MLP neurons of a small language model. Each row is named by its layer, matrix (down: output weights) and neuron, and shows model dimensions 400-463. Each number is 200 + 20 x the weight over its row's rms, rounded and kept within 0 to 999.
After each neuron's rows, "raises" lists the tokens whose logits its output raises most directly, leaving later layers aside.

L4.down2363,190,189,179,223,178,189,182,217,203,181,220,205,193,210,173,219,196,182,192,218,191,226,214,188,176,225,212,244,191,170,138,200,212,231,238,163,197,191,224,193,199,233,220,179,205,201,179,183,228,232,200,204,243,220,218,212,204,197,211,216,239,199,201,164
raises: "ves", "aves", "ams", "pp", "ts"

L4.down1398,192,209,233,220,172,214,187,214,199,198,198,183,201,206,204,206,196,181,170,185,194,183,179,197,190,212,202,186,212,178,226,213,189,170,212,204,193,210,147,212,205,214,202,178,179,180,224,219,206,223,178,221,238,194,202,204,183,212,197,199,189,193,169,220
raises: " studies", "Ph", " dropped", " mathematics", " classes"

L4.down2461,228,205,204,208,221,210,186,195,217,218,214,188,181,207,173,215,214,202,204,229,195,211,232,234,207,184,164,199,196,200,203,229,185,204,211,198,201,224,170,164,204,194,212,225,183,234,199,190,211,191,191,206,207,173,195,230,233,216,190,199,218,219,195,171
raises: " three", " them", " two", " four", " seven"

L4.down282,211,195,207,229,189,173,237,187,199,222,164,175,204,169,209,179,180,214,198,201,225,215,230,244,224,155,198,218,194,188,189,212,208,197,198,199,238,166,184,156,181,194,197,217,181,193,217,183,176,183,213,213,218,225,205,190,225,211,191,221,205,190,211,224
raises: " steep", " nearby", " roads", " southwest", " surrounding"

L4.down1902,189,221,187,211,191,195,185,191,222,236,161,201,231,217,213,205,200,222,214,192,223,204,191,202,219,213,209,220,206,210,175,228,204,206,201,185,236,193,197,172,202,210,219,169,154,195,241,228,178,218,202,207,220,196,201,192,218,177,222,206,168,216,179,197
raises: "'s", "'", "’s", " '", "en's"

L4.down2326,222,220,183,202,220,227,220,186,187,196,187,176,239,226,203,195,200,193,202,228,194,188,193,191,178,222,182,245,247,196,189,250,209,179,203,188,172,222,182,191,200,207,185,202,202,181,200,212,215,191,182,243,230,171,191,212,195,232,218,195,175,219,187,214
raises: "ha", "ham", "hi", "hip", "han"

L4.down2009,229,184,216,167,216,167,193,195,213,237,216,216,209,169,170,192,210,194,175,221,178,214,214,173,149,211,203,201,237,204,206,231,183,208,231,201,172,189,205,219,186,200,197,197,155,205,207,251,209,201,198,178,237,211,233,232,179,193,194,204,219,179,196,169
raises: " awards", " Awards", " World", "Representing", " Best"

L4.down1474,223,241,206,228,193,201,199,185,193,194,218,203,178,182,191,184,187,219,228,209,182,195,241,193,210,194,185,193,227,209,201,218,195,185,185,183,197,224,228,177,172,207,194,178,213,230,197,176,203,195,192,189,174,195,230,188,179,191,199,198,196,185,211,186
raises: " other", " others", " similar", " earlier", " related"